MLP neurons of a small language model. Each row is named by its layer, matrix (gate and up: input weights) and neuron, and shows model dimensions 640-767. Each number is 128 + 32 x the weight over its row's rms, rounded and kept within 0 to 255. Numbers have three digits each. A neuron's up and down rows have the sign that makes its largest values positive.
After each neuron's rows, "fires on" lists the tokens most often at its 100 highest values on Wikipedia text that the model never trained on. A number after a token or word is its count.

L2.gate1562:101105115062177106121190131125063133093120073188158126091091147169167153103098150137109114110155144165084166162152090144135119162175179083094112136130092125131129124145127119113105121061116106152175121128083122119095110187154103090104154127137102116145125073144168140179075100088077048203137194155143116147144111075156092099098127154150131145096106075117154158081113104083129154102134
L2.up1562:178126128126162094125133138144125100151121085177107082099113064168107142122134131124108139148110100085167119096126146158095200139071171180047124149156096113120164159105179137153150114133146071109164109160106110149121152131187105136092120173152122161126120111187087189179165064103057108169117096140117071158156166123157102180129135141143132124091168171109100132134155056145106191101128
fires on: " of" 14, "1," 10, "it" 8, "3," 8, "ot" 5, "2," 5

L2.gate422:102164160163143161129174097161117108200160109151097143153136071100156107136129119147109129141152112168104149112112147108065109122088081072148094096139136128082105073132118092120127077096117067180128129100162169105132094094085164157118078108162105136157104179153152150123132111178117130092117167085112185125102150146132156129090139151124160115150088116119190148148130194114133132090099
L2.up422:141127122141132095055088110107150128156108135113137133224072159161113080166113168161155112078139125166076136134120139128103107166089111179115063083142182178115097158140105132104162116143086070147156074119141164176091126151158131173129119131158115172123176121107121072077119136108150123114060138161115145202182178168138094095191068135153124119059107118092166078112149117111132138180176
fires on: "===" 62, "==" 26

L2.gate381:108127139134103157215139195119191147139111111172144122111147148147114154116112131176077127129145168141157155159102139175104094129113099131119150117124121109159109126133128147069095138099139125099120143153094140121147203098113122151211091123162141083091094115154103119154173098160161180044143148121141183090126058086113221166119079114116129114065159147176173134162137108187125148119159
L2.up381:042146137118164091169171131143165107091108132126151114155129166104082109139121135141119132152126181157117101147148049159113099114164091134110154079128171141138120095128123149185162106144168148121099103121131132113160104109094146105103118148096120093167119086132145147133120143092188123124160166103104120098109035115078133086132093141162164137098196132150115144080118133140146113111116
fires on: "ing" 28, "er" 11, "ive" 8, "ix" 5, "e" 4

L2.gate945:166116159155160156168115110123140116121174119066071122118151096170120131126135150117136187161169160105131108177142159112098151170113146122113115132129085146098177157129123157149111062135152072138133077124118159137118081097121117106127091153159137112189129216166107116176148114158116102096151117115138181148124097141131174139057132126128086134162126108134071141121153114172143198192089
L2.up945:075154147102142145178143122182139094147133139113107130108086118129124097157159158167134166126119157094115183137161134113175086120147144107121126156125048164122137103057133109125048128140141078112123114099076118105105102102172131131168074156149087060158109161114110165133133145136113124111148075137051155156118156099091141133120175177105033123149152145120091181117139154117142129156164
fires on: " |" 32, "y" 6, " University" 6, "om" 6, "B" 5

L2.gate1042:136145177110151132164178150138157141149202116111155115150179089145139160104070144103128116135118148130105140112108135131109084120097126167168143125224117142103108122205174131083105135120093161118133155109118161174128131130143117207080155170117148121120111156111146146033163107148081163164146164163155102129132131136128110142126141109144123145147104191156159161172179126206124149120148
L2.up1042:132115164115152139089185192135194091135174118146137130147123094101153131091174157167140079152131134159112163141081110106088117102106127186139115112185131113160105131113152149116064138099087178120125145068155167108145130124126148147149136143144139150106098118155150159092164165188131157122105088137188113087151160096126127133134078172171069114160137177115154084148167115183153107068140
fires on: " was" 19, "," 14, "\n" 11, " were" 10, " up" 8

L2.gate76:117156099106141108124160070151151127108169129149130126129125114156131113173114131155123127111177163071177125129095087183114104098105170142085154099144099110141097086140111199115129111105095080089186097175111118089142097134098141179144168126147107161121151127089160129165095138155081125132095091102109125124145147102137125100092092165148126125143114095133122107130088106125128057137100
L2.up76:112119144188125120166150098118148089069185137093111144132149149149117121145124114177138136159079134119108148117170113112103182105043134104122103138158138168168106122136174141110134123195206081142115139115127179143125136103093155140128104200076151070128101098088135120102094088163149102132174138083145160120105120180097157097105145090125115135085105158106156107104085152089165129127084
fires on: "d" 13, "ers" 12, "ar" 10, "as" 8, "en" 7, "l" 6

L2.gate861:121144124156080128149118148066175114181172167093063128087230141102126101159086130086135147102125137130094171169092110151185136131107137172173141095196149141122082118111130138139117124117123168134129131054122142146119084137143162146156100128168112158126158115131138102117138130114136143155112150121150110168101140189135141180070142124150102130160128090131121092149129145131176193220176
L2.up861:122054132132111154152124138122116110163157170078048111127148079111117107155118145126167176152092157113171136120125076155134093124084133170219107122130149091112108104087106092103054107129104115119147131082125171110150102105131144168124126099129119104117117120140119140091112150134164128122130114148188203102149138168119141113117118127156110099143134137117099204142152161138158121197146
fires on: " |" 100

L2.gate834:114116153071058165095111076076102148097147083045169132153138149154113162151111136142132159115176161152066108100131111114105146113166113059156142136118125111114097064130133093111128168125138128103080170146075120152140108169117159143125118108101128138150164109057194110133093107113114121103171074137123131106099078151107098101149144134157121122110075079127115120122134142071143111116089
L2.up834:040116108105097141153137125097133107104132119109114125080163105187143140172132155152063117098150146130137139099129141078122156130142162174089168151130130053179174129151184129116168113152158123077152096098166119129174146165156115158154133112125120077145136158119120153087095146104063156104140144107178169079118195099164105111217122067125100151085132137136166106166141068128109086144098
fires on: " also" 48, "==" 12, " is" 7, " -" 5

L2.gate97:082164132177198102103133098108129106162126103132138098145146143103161146141216130149072171154157189147130160107093134127075119059172151168047101165134102167150128139136154125142140095027156072121176104081099114098134123036071123122084238142120139100122141154132142098201127114115099162093123074119121105172124145135076058121139159114117089120102142120151097059200143167135138114132139
L2.up97:123148148198163100087169136130086116170141085147105173149127147110159144103104121137094159180145159115163101161113147155107062046127182177118091117125195150175132172101087144200122112131147140135168137068127134187074109101062122126152186165134123048114088121113129180161124126070158166130124107167116157128163126136061117070154153142131071141143150174169128149231155146089117147089144
fires on: "-" 13, "'" 10, "s" 9, "-19" 9, "E" 8, "–10" 6

L2.gate1307:137104177139161122161084133117109129197085087139136157103070162104165100110148101122128139120162122142118139205150134122123119106134167111115105136123110106165154186135127144086152103124080136107060122130195146069122192153163096106141139149095121070112137128133131145123123114143127149126113139123080121106176163083150080087195147158145130142146155192137134176162133109112118094108140
L2.up1307:117109126116153124155168168163116146109143116087143119116132181147094156112138080153154146156058151099197172144120152147138154118160157144126139141111064113112102137063139092194135129132142132123127142086090141080184160124141159108114168214131124081132109144152129171130114166136109162164074084150135139110145138158203163098146136132124125125108099053070055118123126136136127107127160
fires on: "\n" 25, "ne" 17, "a" 11, "te" 5, " 1996" 4, " J." 4

L2.gate317:120073103157137095136143159080132124122150137139084136108094116128094139115131102135129122162118117175199117177104146065125160132139143162082161155144115149104159084084103141210127121138182085088142138128108079142156077098130149138154116140152109085131134189154105102108139137151128138158131193155154137101167078102091152173095140138122143098125141126123129115134125095083114131152106
L2.up317:112046115135103108085142149132157147134182187165085119088096151086113139150202132124091141181117114180167125196122123130102123063129156160079114119143135103091173077120083132182121074163119126141141115111144152143168184093060137155143126115127135007035144141210083105110204121165165150101160164139145177098169075110109104117097154130161123085086133075079137111140190095054097129175108
fires on: "u" 27, " S" 6, "ar" 5, "ut" 5, "y" 5, " career==" 5

L2.gate456:165180069105140141078156152184133159133108094080120102120126169150125168103167110060131157106131136182128148143137143076109194152155108125141137165077126127148117152099129139129117091095188138093146110124175097094159117102109105140124164112142168090180095134174076083137110153093080098100167110117173114111114119135111109133109116109084103119116118130130134133150131078182107117116061
L2.up456:119112138105183107135189151138158129112124128124119130100084184135135138086153121078110126146146146163160131174173089110125140076120118126135135145083162136158176110144118134142099138096145147124123087110117157161110117088098148191180168105176128124159083110154107159141125142122137121090128099119156174090127124138119072147126114225031101141061161137132128121145145132100115155175117
fires on: "as" 32, "n" 6, "s" 6, " Team" 5, "es" 5, "is" 4

L2.gate60:101082095116130121145111173106130168081150082098193152144136110162140124105120153119144093052140161103141127131148234103116140150159124084112128099120098161128113096176087120128130135070137130153127124154124164152137073123053106174182106097125113179150145111132120097124116125127156126139167157154129172110149072150116136075137127183118232125141126078124149136053074172124106132109109
L2.up60:168117105078147163156083054098170129134114153135192125135080101128088126155162130162131131135077114120159074135128157115099177087191148147135098176073123118154088106126126179149152105172137160162158122149145144132142147115124098166153115084068098074093111087110078125089158102243133161109161118109126148120181131144094085106156130146114123127131135105146147133071076107079095087096137
fires on: ":" 75, "s:" 4

L2.gate1208:053141143152130143105123155165139142106135186075146138114158110133129097129075134166177072046190095121063144088170105050101115177089065154161063091146161154101111093161173068110221187101132125149150154129140080163101091155103115120106168080202120151096134160127145092139064125119154135105152148123196128155098187200178158089137134139136115154133097145097122117166136137122147067188120
L2.up1208:117106151146139108083121137186116166135136123158173110125119198140163143145166129131127132100143140191150110074075199108155129166093129125138189147125071153106140154142099077063128125117092147131207175125150104101128148085145129142101090097164121106106122175107101102132137157124136109038139080105107130123118128149171110145158106131118124049095124093134174146086159084149155106133172
fires on: " well" 21, "ed" 18, "\"" 16, " one" 7, " he" 4

L2.gate1617:175083137139167130138152124084132255108086106163167103095134142123124218141132077084090151143158117133154146119121149133130147093148131172154091128130102180063159122160155138114092147156127149107134131109142138101027140165113113133098147114121204147097128141114128162095156130129096158152078142099143167151122089105078125070104103156115153124125119142172067124169149110122103146180157
L2.up1617:189089164141178177122163208118107140182111178185110144173138129119087144112174140143106150080174127123137136158158074073129080026142109115116144130121163126151111081088197140151108134102123158134132137133144115096151123143091173117123118105113135084112136127107097160140126055093205137107089126113126133142102145095108165115167158125124162155143165128136100159143101123091135075135118
fires on: " is" 14, "s" 12, "2" 11, "1" 10, "3" 7, "ies" 5

L2.gate438:137145141169159121153150163156111137124098119117082142084139140138151114114135132093126125124166104106169168155147134113174131037064146160139148132142111123137119178128152107095105039110151088130112099131142135136119111081111160186148112149169091131172131144152097141183169114182173074080105041083092160139217096149108128103140157174129081116107098119150132158146155161056104160120089
L2.up438:217096115114126159106114092143120099237146104167132157117158194042109107211142132144192149116168120167142097115133138188119093147115078182147138135173128161083090089085056123104118126193095117136062148172109114131110112130131134135133080171065144157119144143088133095153148115227097127174128138112093098135141102134068095058112140128105114110153124160129149123092188083156165112122166
fires on: "in" 20, "-" 16, "an" 12, "ie" 7

L2.gate448:136153102118161153152085138133151156088142132117144127096080066111126182127143109099115132123129095174084170069160166149086106157146114075157091158109105163097094114141095132133162122000136126107143165105132120055173151082094127141141096117166151086157128184097140093108131157113147136111145074108162133098086067142128120132125182189098198110077074125121132092169150143083148143106157
L2.up448:108140058082162097139152164161120119042126140142177135123112107118149144144097159178136134071108146112153180129154164125132099198153129151180083155146154145108195098133120186123135164048086128183105155130104130178168159121098122146115092079143064105100103133154140123105076088133120085140064105180147128149170081046168126147158112144091151114124108158168172112087129115068094044123097
fires on: " that" 16, " which" 15, " by" 10, " like" 8, " including" 6, "ive" 5

L2.gate793:150144131089097095091191185084151128134116127150127113126092131131159161091120141118090121141146168115179060122157132108137162083132161143098131117145123099188145147065125152168136085153197150125125146147091106152149106107125096141088116132124146059110124166148141197136109094078067153140105144153155171103130094123075107088125114133131112135082138102149095120183158107119118148137180
L2.up793:113122124140130106167142088116111080078125126113084186108105114135150109169110083144093205127133207140154139107158085152077179071140135079161107087094153135150118118096086097153144160118160096132140183108139151116179139111070096145121151100088117098127092086091079154148122162118123172082139167101110135155151118140069159132136097167131133152140113156165096134064125152084179206113227
fires on: "y" 20, "ik" 8, "b" 8, "ar" 5, " Dec" 5, "st" 5

L2.gate75:142100153147062172156119048115139078225087076086204201117128135136106077128049090109197136117169084128111150063147179137100095153114119171078120107092112207139109109103131202102128139156085099098165067166138114190109164158115117118143164106178107085124120103092163075124134123206128151117084119111083112089154121135149137173140114191108165130146124104154141130144140154148084122131093
L2.up75:107121094198148165147133090143096143144147127084126152103153177122124102161062129151093153090119143102151152155154179125133121138144110152098132100150135183163100120072113137165108075124151134125093097112175140123118115119084102162161104134096161070156153133135109057133099150120144095075156122147093163066145060161077154140059205103175131149114089116126109173147140207141101144148073
fires on: " The" 34, "ly" 11, "m" 5, " By" 5, "re" 4

L2.gate347:138092111166075121096135099088125103076165118080144132153140158095089127120111161137140114156171124175103116113083109140114090210154116107144077064149142073128129104152118147130155175121135152142118139136106110125122085128109123173094116114083101136106134114105124133122116150112153182128191107104154124093107101144150133079180137159158101102125127113125110132135087161058083125171164
L2.up347:213155071103146185093164145128108146129108102153137117140143169103119155100098178189136164150098093215146081133126146128045112173165107065135090091072218120133178124114168098095086111108092181140102133185145103152149103108082123159184118073085124128075160104177146071096166108136124176114114141146125116104109149152091137097115111098165084123131125163144126108086146097122088138159155
fires on: " he" 22, " she" 9, " in" 7, " or" 6, "ing" 5, ":" 5

L2.gate805:065187187054104127165152169133159140144128173196127156135061123119091126126169094118105091128126140210067119123128111141123154145093118103191135130140096110141123108177134148073145137085163122182053119112142105142171100109153144072075133075184099123147122148118127143109180188105120165153125165171190162102100148104194174105161102162129163129104153112101133133139117085123158137136135
L2.up805:093140170181179174129125157168139120190153164133106148080098084167085127092106064118120108093126135082123139088116128108182122150137144103153122151088128185177144160109154102112107142072122172100117146122174113128140146077123136088154076077162095210123130165161119118093136140111147109097179116166124157125098125120091094120113106137036166157070116141105217138148111090138130128106165
fires on: "'" 25, "==" 8, "===" 7, "ian" 6, "f" 5, "ic" 4

L2.gate2:098113140153127114119160118090192183131128137110118100138107115127135103123136133103064133131124082135080073091093179119167106153160092072152089157127125115072118090148107138084148131099137126108175163195047160055095138174111103116059125115133163168124110107072142126134079111074137106196157138111170177128120134148176127149141098152115120111093105073132209148146037095185169103102140
L2.up2:085107161143140108080146103118158156136085122163102122066120129118107051153153113108145139094158138103136117145139130151104142124099103141204161138153125124130186087069152157131135193168097125095147111175108164144073178147162121187109110079161110110132113083107086131159104112064130106143135126125147191102099147094135104207151121100132101167184118156094128162090115091152105172160133
fires on: " It" 22, "3," 9, "4," 8, "," 6, "2," 5

L2.gate1202:152098149042111184132156150175099132102110127115091119091124107131092130095143085126111132107127100133137122071177169084131084177206128136121116098146060159039120090145059112137168138082149075122067121126122098086160140172120109157134159143115150168152125093153149144110110110077158098132123165094174120143132097121169073148115118052132166080127114151084157102219150142177113125122150
L2.up1202:133116122129123140167121169133162153144134103171093145116088146122160161133094092080126137158160127124098148157097141105111160122150106138113124151145152143159207168129173135158137109130121055120142155070160119092091102034055165089124076145130172107131100133130154152076123183190150131141111148143093152117124089089094192141135096173129122147143078072180056172160027124122144188085127
fires on: "\n" 100

L2.gate436:157100145093129180109143214060144183136131162093148099140111165146099142134116092174104137195164100136144090110150141129158142166168052078153124130093115211207121115165154081139115111162103080112122117105115112117130103078078139105171108160100135099177134123110152092107086166181138134123177152116133117099087123167136149068149137092074127163113127130122080116182075152124129113127168
L2.up436:137144145161134150056123202122118116131085168147134127111108180085168127093134126110112101161128114136155120137114102127096078138139085155146154126031208153180170067150121087139157151152106145169157224129137146140089124062081137100163093162090133045117114117104126127097098119110194102127158112160120142116074176106157147088144105151111155105130142149089101124163132177105129145114188
fires on: "ed" 32, ",000" 14, " |" 6, ";" 5

L2.gate538:089113151045122094175155202191105130079119191156107132126116134140123165143106084103075180136090165156124144130134082107150145112165111159107120124146105075143135161076174173234132089084151168175091164133078115142122100180118108124107107152235116141212131121185138144191147166108093104159140069150129104110123147153147118149084093146141106117077115089125127084187117086122125137177113
L2.up538:107162130153132139094084160129104120130074180165166088145152061091161101133136134103136159131116195167121147119097087130119135111117095118134093163141125055160134181111115148149113103157166108145138104135135094176100101141133099086109124153126138159132089127110130123202167182132086139134114084180102133157175152144132131137060102125094055126135148160125109095110114112116110139151113
fires on: " and" 30, " of" 13, "\n" 13, " game" 11, " games" 6

L2.gate779:118140112144118077096183124136071138134143129170106144120159135167168161142157147124096087176125143151119091207139076089153123108139062133131058091111117135130085106094091159141095139112090099127213147139197216156166111084050128114166062073144137114118126130128086106091098100127119137067149087115055147112129052138085210105107107176162122111099155125160101195159127154085126156148105
L2.up779:147121161072171143100174167108108117141152154126105104169138162131096080157145175131115139119082104153139144067139103101094136087122058184092116117145055145115087109140082130164089083128109124178114139135127139165127125203131137113089081109107166112181111157052188071119110107098141185128153104163166154153177192126156092137154122113089152112238185077093124133120100117156099079198149
fires on: "==" 18, "C" 14, "ent" 10, "ir" 9, "ants" 4, "iy" 4

L2.gate739:131180131097087163141132090145109127095164131052126155097167158125128143147079120139126086133107161187192097110136177104141112199144125100129131099146151118067128130138056096135098088133119112152068150138096151093108071137097124129130135151162137123152181146139154092128128123153177120157112134077147125120152115168120172118108156176164125146073028114078191143138124135091107145137117
L2.up739:116129106091114148120136057173116098120093129051147156114111151101155110141099104149101092087127100169182098142148193126103118230171067132161116126092139126092086070097057119165124136136102117153065192104098149136155112071146142110141141124095169128130139096159151067080109084132122151162129156109137111101114066137126116087155107170202066139113083144103194178112145119051103126105137
fires on: " (" 16, " (N" 14, " (S" 12, " (K" 8, " (L" 7, " |" 5

L2.gate236:135169119086097172177102124180158121037153116093150135063140043137122203155091116168129140103127135115140123134115129098148082127126130168137121132127085121125112159081161104141125125090143119137122126074125146116099117077148162122145082137111141146150136180127217098116146165142154135168046084102149123086179125126111185171105094071119126132064150093121111151133154169144104147100117
L2.up236:140173139094144121150116190177182140040094145146127113104122120089151139158155141127081107146117121151167124099117102094107067147115154191131115128089093087116122129076162101134127147121117117126118168091137157121068168092115184100129045158100148098132122175109181119114182174123166173152067063083156122102160119062115181148169075113098126097116134113139070155150151114121109178102174
fires on: "\n" 72, " |" 9

L2.gate563:163103110216121155126151182104035129113098146111063152134216161138110137149113068112151160139119152130111101146102113136130163078143132101161162111129154124156167139146127110158110070125159118126145188083071119157100113072132096142152168154123122082143175130108122182163066122153085147167122155103162141139119109119143119135118155074118058130089125085166150120090117130081136180104143
L2.up563:201101145158130150112170126115121150099107068122149143099171171120141158133126141053155151162126126124124128118134107173123146051100154183180210106182111120147147126148201130158097095155123140138124100068111104134094137064097143183162192132110110087081095121080141130105106101098110136124056132082085156132201107113138103092089134095171033158138121086191168096086094160116100160173078
fires on: " and" 46, "-" 9, "s" 7, "K" 7

L2.gate1642:157129128117112161120204072101152105081161089130107106092116177098164116127172147142110161155147155122116122106092097127130114159099147114146143121132114196135210133147122129224075107103168151075115121121170172139101147093151136091100110144079148122112108176114151105098107172100198159167107194069181108156157098122116204077092147134170137167165159145146108140088139063110133143157140
L2.up1642:126176083117109136084164207161141099120109151095104125137117127105157108136117107132115148131193087090144098088110115107150117128147161147090085106137118130154172148116112123155122124059182145141142141119187116190132097151120095147133080106097143114073082140147140147073109145062188168153124165118136111150067091064157196092154092169137143153160139168117102111110131116121132092115112
fires on: " their" 48, " Chevrolet" 11, " Motorsports" 9, "\n" 4

L2.gate1151:101149113132136188049110126072051133190132130179088119134154088163126106136106153165116069147138165173139067188119099069132142152159151096095116159141139084179163120150187128163119084095144098102111180138162116142125049131134027111127105148113087156138118096135091112145135130110101094108101140144087150139123137140113142146117083144147185143111078097180131130089111120118175143141156
L2.up1151:148129136158154169129160181144123145184083153118106115106171147118125110112154145134097128175118111157125142146117128152130073074105127128065149087135134072186134163147130138131131129123110119091126177139178154086112119094065110094155119135076116039099125125163123196104158122094126076068061172118144168098148107102118143113134127117093188089145131104147131174207158075144136182111165
fires on: "in" 23, " km" 9, "er" 7, ":" 6, "ent" 6

L2.gate652:126098117131119109149124192132124135106121139048142142119146136173141124110135047124115134087168150105138069177140131108087135106144103150099141095107135175113104104176130106103201121056128125098133135136127171079095134172200095223112207120156135135119115100120140174105126142160081131180140165080119161076161143103156135176152084125103107081116144113109150143100104151065142089081135
L2.up652:112144139134136151101156181149175118114112136077162124123059197110100142148185076124127152126160093134117102111156136045054106123175075137089093143127116222134071088121119076131115117098120163141088104117159123072105100139136122159173123134093127103094106063174111189095135158148135110142172169044110139093113141126119093155134111168171156124103108130151177172163093112128083098091152
fires on: " the" 17, ":" 12, "The" 10, " –" 5, "In" 5, "On" 4

L2.gate1277:146079132144166089078161127146122161084152074066152152137088128135122150100150153161123112138161176105207117143193163100060091128149137122061139117163162135070149053124141057123161130108134144087175106161148124111152101160052145054140140082147143052113129143178115070111076107105101179090154142120114126110132126121147182117117156147195108178088163118152061155084155120098121112109111
L2.up1277:167138111101115122102147127077129155113121142119133127146140136108138085130126196141154172091145188113137107125102139120132081132103132188165092091146142133078072122101149112097207120145125114168137136137102096108119171135150120094154111079188136083095082098163119079083103091168176142124137093120124118151113093170092078144180136127150138108116101115114168094114126131114131148143136
fires on: " and" 53, "=" 4

L2.gate199:167077125189140206124127059129151173131117121150112099083139151172068171153182096094137108081177103117121178134118112125159108183122136114161113114161153088123167124130148082150150136130130184111203150140199069107145085119175080117098100083073118128113142150098184064105124088139159125153171109131164110206134102141109086093137113138083168187105152100173133097066132163193120089121118
L2.up199:130202115082096130118162206135119123092134145074091118110158104134183114171026096212130154183142152090164121113184131134149143092109105108081222154134115189184130129176142160086094103129202085116098148101110146080111108063084092167116173102141195113136075157116190153130070137129151108070115132136137178118156088115088143164148105138115141138064107114119059172157083152142140160050111
fires on: " which" 25, " it" 24, " they" 12, " their" 10, " that" 9, " he" 7

L2.gate1346:097112116133074155173184164121119119124183121107143133132110152108149151102124112182138049116097121112149132119141110114130173138192152119138112129126114096158122169088075076178100000119190145109137162122103133120146123120121095183158102106091161153134119114175143103110136147117120118116112144090159135116121064145136131150124081062121141091102100112146132205160126121191161106149151
L2.up1346:101092175148111100117181123142145096106112117118144139140023203127121082087133136144117097103177132104152159183124105116098122133104141145136147095102173084137147146107094131168110094162108145155139146070144136107149141149095139163131118083130132118100125067151126151188134148124192123160103144109116224085102092146163116138173138131133152110114136171096137164185116150121161138112112
fires on: "as" 32, "e" 15, "ass" 10, "ate" 10

L2.gate1759:111124108136211124090147212097086094167097158144128183102045125093132132132184162099110140065160069140128166117123125131121154105119105168161138116110179153143147109116137117116106170156092139112123175124149085098088113155145114138140127150100160128095121108136077164167103098119131115100141132097125147118100132093134129067172077162147107108127170138146114158191178115132132123087149
L2.up1759:145139089097122089133140107170118145112101105164102074140083092223096132122108137110163112096108124131131105109134111154161193151121116150104156141092164131126132143102102103154136152108109145163078160142114172152140175035128150142105095162129154136118069217106113109057163191133110140174126117082049152149133124145186183138084142107107165100113086093165084195166126102183108153151129
fires on: "==" 55, "===" 34, " Preceded" 4

L2.gate425:136208114142167117154150134165092186084124080157190129148172124134156121076100138122125126112093152117135149120197127090129085113131166148113088154122090093168158166106138175154132087070109070105161120094159096188127144106125115157156088118133139095077098202196097121162086106157097119135135172116103135133119049122112149146095110097145172130116137196131158114137122127142112124110118
L2.up425:100150134202148112139137177144115144111122126177167146135143160123144089072149153127132110112152132098145157184182110147090130083115147120093082101125180132138146157158148204140090097120139083145183104094151199113109138114124122144156114102134099095118111096149090101152155101142120136089109091153087233120109122143123106123132102191169143135162159170139132108122113130063094149180111
fires on: "ed" 14, "er" 11, "or" 8, "es" 8, "s" 7, "ing" 5

L2.gate1343:129172132105122136176097119144113168005113149117125107127130109147159188181144105098133101112120110118141149082176116080150093166117138144141112118141074108094127114140105149109097110065110129111102154129141121107137108095101171126103132195137151133103128197109203071103160194154162106170136115092106159152129130120097190120162157126137145116099113102155123088149178142083092115110117
L2.up1343:173189119086140163150138147155077132073073109167157139110144128074172163168179114055117108108153078126126144122169094094124082161152121199096097109114053090074139060115147136095110129067070096101092216089173107106073164085130153114137106178107170089065093165056152079094153173149164185079071118071173084099148112081098154163169108108158137100131160134146081097168147128121085135126132
fires on: "\n" 72, " |" 9

L2.gate519:122111178109137088097104127181090096114072149125133069131086124169110098143120115169108172086131119050128159147080178129070116149143127101074138156126122106133135095087198135106088155167181157147135108140122096118108131188080125133095113112197132099112114131255163151139079166117134116153126117133117057121130140139125091156128106068142185139105148125087078162138140120121146139079173
L2.up519:094104135112110151117132110096129140109154123100037116085165162100095134198142155127128186138168188125163108150096071165139111101090104167153140141123072159100140155145144158095093126150147107104081121120111201109130099083122119065130139180089113077140112147136119102078089165094177103109070094140133106161122073115108125114113172139101057131126198170126081137136149111108140117148134
fires on: " of" 27, ";" 14, " and" 9, "D" 8, "T" 7

L2.gate1364:030127140130128127115129130130165105119154127088154166101131082197091105185148082165155168127083124136098132029124130122114056103160119146136160096141103126145090118134122119167207124138099111106218156118113084172114114169174127106065189136117064142094127148141153140207071117152126139125135120118178097122201145149118124111134174109122034079133148081148113099114084080168108106117123
L2.up1364:123095091217114113137151118142123135172148107134112145108142126143125100121119157127112120105118153155167119164150137122102126075101143154108144107170105122162083132134158159025140092142123083144035096122158203055165117053065123163174061137156113118196146178131099150095115118191101142049123123112065182118113059155135112153059155165132155129044092120166176165119151160087135168169103
fires on: "\"" 97

L2.gate1189:086106143105120113101137145079166167132138110169166159080057145175123156128156158166114104118148172126176154152103056137084136087073118123103082138145039157116137086198135129115155163101143084093120123162164164134122138134124120106085124090069127120088140104140121081127171112118126089138126085154104162093086150127145154111143085149149215142094154066151075130144103178122101101039135
L2.up1189:114079152144120134166157189192114105095146188149107128082104140132102059149121126130131134115089130119128089115110140151142102145104119110183150171099087132131034099144140136093167072141084147132128210058118087120134143115119091119124135181145134137087112142104142159115139149132144110163139134131189111117131054075141099130143117116128144102116122123101165137101104065145103119148114
fires on: "or" 26, "it" 10, "O" 6, "ig" 4, "k" 4

L2.gate1728:129093131155142195113169160155132134110087145139181165121164130183059155100115112093134147130112137120153148131181104096136204088108080190083176088174132110115125146128132138052137151071124122116171117105154142109082104116095119233152052108146104096147103154138173155104155141084154117056152082157148163112123079097115115165170136147177155125092114115120109109198129140105041083176081
L2.up1728:115120124131065175117087234110172160162079118143156149102146165095057160122065067128107086111143088193122128152128086158118111126126118065127193114187089111109094137136190139116122131078162130115113128125136199100092142149101089175116092137173148083119122114125102101154147092172177112134151109095117132095125086113094176173156147121124178165051165118122136219127123159145116134139151
fires on: "-" 27, "=" 7, " they" 7, " them" 7, " part" 6, " it" 5

L2.gate657:139136170130159144173104120167102133165083117206117160109154169113126158160167112125134080118155135102183146142115091098114174136105105067188154134097093120188146133056167163121126150167114092102121147089171119134136109128174106156146055133139162119138165142123078155068168111101111056075175208106085176121088158103095147061100135115130139151108143115143130213119119121065144194114153
L2.up657:125116101159117161155150109146137146174103170112150115114203170137107146105127140133114153083096146140112142141125161167130108066134093102165179094075208162136140178099163082128097073102121167108177101125165127168117117118121160115168124124179133180131073191152118073057110152120216110068112109200110202127158085147110115135099110161149159109169119076152115112163161146133148126188121
fires on: "===" 34, "==" 15, " ===" 10, " |" 4

L2.gate388:126119143139167142066128175117092122110162144069133109115069131118069164167162142156133155086163156131124100087144163112127127129161085103102110121225094146133152090123117118094078164082124162183118146127160075090129129117132172117157133149036156126114096077102174164135147132102118089143159127159119121138084075148135157121052156175173150155125139138069079134106122116168138118104180
L2.up388:158145111131196155125174181119155117169093162133098135150130071102156109134135127131129198087111109121193083089066096124109104081134169185112092122143153136114115130179182146183119182094040148146149164144183123116101100126109196156134131127109132102131141096079121239173143058106105125135093090113142123128139128115166111148117102161154119101138175157138143137108128142117102139140146
fires on: " and" 33, " Battle" 9, ";" 8, " during" 7, "," 4

L2.gate873:126138112174176125122174112134180142199119113134157174109138138117114096157117119072124100137189146158134143142158129102096136087136158110148199113136135148130118092137157139136141090152148136110109125085154161111151110147082172095135093094171089025146113108112033074108132039138154112145068127113098168132143094123072142117142169151120117145043086069148147204172190137066136212151105
L2.up873:125091042156134063081108106117079119122130138132174090137141142144149102199100130131160142100082108124113146112170164175120122124105120111152139117138177117153100093174069131067123103081137137156149151169137108140055138170116132171080100137160141193133133175101117167145139106074102133095127193164071120115176146130075166117165152105121082046075121182105138137138106154057117128124096
fires on: "==" 49, "===" 10, "se" 5, "a" 4, "all" 4